From a checkpoint of a small transformer trained on Wikipedia: 12.2M parameters.
MLP neurons of a small language model. Each row is named by its layer, matrix (up: input weights) and neuron, and shows model dimensions 16-79. Each number is 128 + 24 x the weight over its row's rms, rounded and kept within 0 to 255.
Before each neuron's rows, "fires after" lists the tokens most often just before its 100 highest values on Wikipedia text that the model never trained on. A number after a token or word is its count.

fires after: " pro" 41, "ro" 10, " di" 9, " Pro" 5, " f" 5, "f" 4
L6.up772 [122 160 128 162 159 124  73  78 166  89 101  87 130 122 136 154 120 155 170 143  27 143 122 127 148  96 120 143  81 124 177 143 135 110 146 127 106 124 154 152 141 160 159 128 100 183 182 110 125 115  96 102 151 127 107 142 115 151  81 119 137 125  92 147]

fires after: "or" 28, "s" 14, "m" 10, "t" 6, "ch" 5, "g" 4
L8.up594 [127 117 105 132 123 121 139 109 187 125 120 109 117 135 136 121 163 110 102  81 119 121 157 106 137 146 110  95 137 157 116 133 153  97 124 139 112 164 140 149  83 103 106 140 121 149 177 138 129 146 120 148  83 146 138 129 150 147 118 184 144 148 118 145]

fires after: " " 40, " G" 11, " S" 10, " V" 7
L2.up292 [ 97 163 112 160 113 133 127 151 117 105 194 113  98 121 111 114 150 172 119 105 157 153 102 135 139 142 141 155 116 113 168  79  96 118 100 117 129 109  90 141 144 132  89 123 180 124 134 100 139 126 125 133 104 144 102 120 118 113 147 158 136 126 145 150]

fires after: "f" 18, " F" 16, " f" 6, "ef" 6, " so" 5, " Col" 5
L5.up460 [120 119 132 154 114 147 139 105 180 118 137 125 144 101 126 129 147 131 136 129 125 113 128 133  92 136 158 133 124 103 126  88 132 132 138  77 132  87 128 167 136 122 147 142 162 119 116 129  99 140 110  74 128 143 154 174  87 149 172 110 133 148 165 116]

fires after: "\n" 49, " In" 11, "la" 6, "-" 6, " G" 4, " E" 4
L2.up904 [203 119 125 152  98 170  92 152 114 150 123 150 126 126 118 109 122 123 109 106 125 131 154 138 133 132 139 104 192 161 190 122  99 159 116  95  82 124 175 159 103 124 139 127 147 165 126 111 104 134  76 101 164  97 122 127 104 145 152  77 116 137 136 112]

fires after: "p" 28, "w" 7, "d" 6, ":" 5, "und" 4
L3.up89 [153 116 116 121 128 152  94 124 127 166 113 134 107 141 136 124 143 116 157 181 155 113  99  84 142 110 160  96 154 132 157 134 179 138  91 144 104 164  99 127  98 127 124 144 104 149 132  81 172  88 115 119 131  99  94 145 155 124 103 122 120 160 120 131]

fires after: "s" 23, " |" 20, "-" 9, " a" 5, " High" 4
L11.up706 [ 99 106 120 139 109 153 116 119 110 136 169 151 134 145  99  87 119 119 138 101 113 106  91 132 115  89 142 144 167  95 120 120 138 165 135 120 111 181 113 110 160 137 130 166 154  94 126 163 118 133 157 135 122 168 135 154 129 151 127 170 109 148 118 120]

fires after: " |" 40, "c" 10, "|" 8, "ed" 5, "er" 5, "ce" 4
L6.up513 [122 101 120 106 138 100 135 157 132 151 166 117  83  60 101 139 104 149 130 130 108  98 137 134 129 145 122 143 113 145 113 180 160  75 161  74 102 160 128 119 139  97 109 137 147 136 124 150 107 123 177 131 137 105 126 134 136 138 113 109 124  79 113 106]

fires after: " f" 18, " F" 13, "f" 8, "ent" 7, " Th" 6, " C" 6
L7.up438 [160 121 144 148 128 109 101 108 139 102 161 135 142 132 147 197 146 116 127 132  91 165 113 101  90 148 134 146 121 138 145  67 147 138 117  75 116 125 142 103 143 151 179  49 121 132 116 104 142 103 128  77 117 130  98 178  95 155 112 134  95 113 189 127]

fires after: "\n" 30, "|" 24, " on" 21
L3.up646 [142 125  96 139 126 125 149 156  98 115 123 158 111 117  74 122 159  87  90 111 160 153 144 107 151 154  95 151 115 131 138 137 131 131 101 133 134 147 149 136 144 168 127  86 194  92 120 132 118 126 144  68 118 131 126 151 154 156 162 133 135 144 120  88]

fires after: " F" 15, "w" 13, "lu" 11, "b" 7, "at" 5, " W" 5
L2.up696 [163 145  95 135 112 139  86 100 128 141  92  94  84  97 136 106 158 118 106 170 114 125 149 126 134 152 103 115 110 178 122 156 122 140 128 110 129 135 121 119 121 126 172 142 155 148 107 115 101 140 144 143 135 114 115 136 155 153 133 148 124 118 106 152]

fires after: "s" 24, " ex" 8, " S" 8, "S" 8, " as" 6, " of" 5
L11.up531 [ 88 153 149 155 135 122 119 157 126 137  92 114  99 159 129 126 162 138 117 121 132  98 105 173 147 128 140 155 147  86 121 141 122 112 142 125  95 127 117 167 106 135 127 191 166 150 144 107 128 130  95  76 119 145 153 161 109 142 136 124 113 119 131 136]

fires after: "." 76, "," 6, "\n" 4
L8.up306 [ 94 116 136  96 102 139  86 137 115 168 129 120 121 105 130 164 116 170  94 165 131 156 106 114 165 142 121 170 121 120 150  85 131  95 136 154 122 156 151  83 129 128 145 145 110 104 141 123  91 160  99 144  88 139  98 111 126 119 114 102 139 126 104 127]

fires after: " |" 32, "\n" 21, "-" 11, "|" 8
L11.up74 [131 145 138 120 104 129 112 141  88 137 131 134 105 123 102 118 167 118 122 140 120 127 120  99 146 139 160 155 133 133 111 165 155 145 128 125 140 171 166 133 106 114 122 106 170 123 111 144 145 130 115 118 162 108 119 115 114 159 127  88 127 109 114  82]

fires after: " " 50, "s" 4
L11.up299 [ 96 112 123 120 139 133 103 134 145 185 156  97 114 148  96 107 171 103 139 113 119 121 107 135 120 120 115 128 128 100 141  93  90 173 122 120  86 100 101 138 158 175 109 144 147 133  98 119 154 141 130 117 106 140 136 167  52 126 159 142 118 116 109 159]

fires after: "d" 17, " F" 13, " Bra" 9, "f" 7, " For" 5, "w" 5
L3.up803 [133 124 112 169 148 163 148 118 128 154  64 109  88 154 155  73 122 147 131 188 132 110 125  68 119 161 139 108 164 124 138 128 145 130 150 108 110 131 114 123 124  82 121 109 135 155 146 130 134 134 165 119 142 125 121 167 174 120 157 128 150 150 130 110]

fires after: "\n" 26, " T" 10, "T" 8, "t" 5, "s" 4, " =" 4
L6.up750 [141 104 145 147 110 121 122  99 160 101 129 125 141 145  98 175 185 116 121 134 120 137 128  88 114 133 149 119 142 110 122 148 108 138 101 170  89 120 127 109 124 136 100 134  95 222 151 147 121 154 160 135  99 138  99 124 122 129 130 137 123 113 116  99]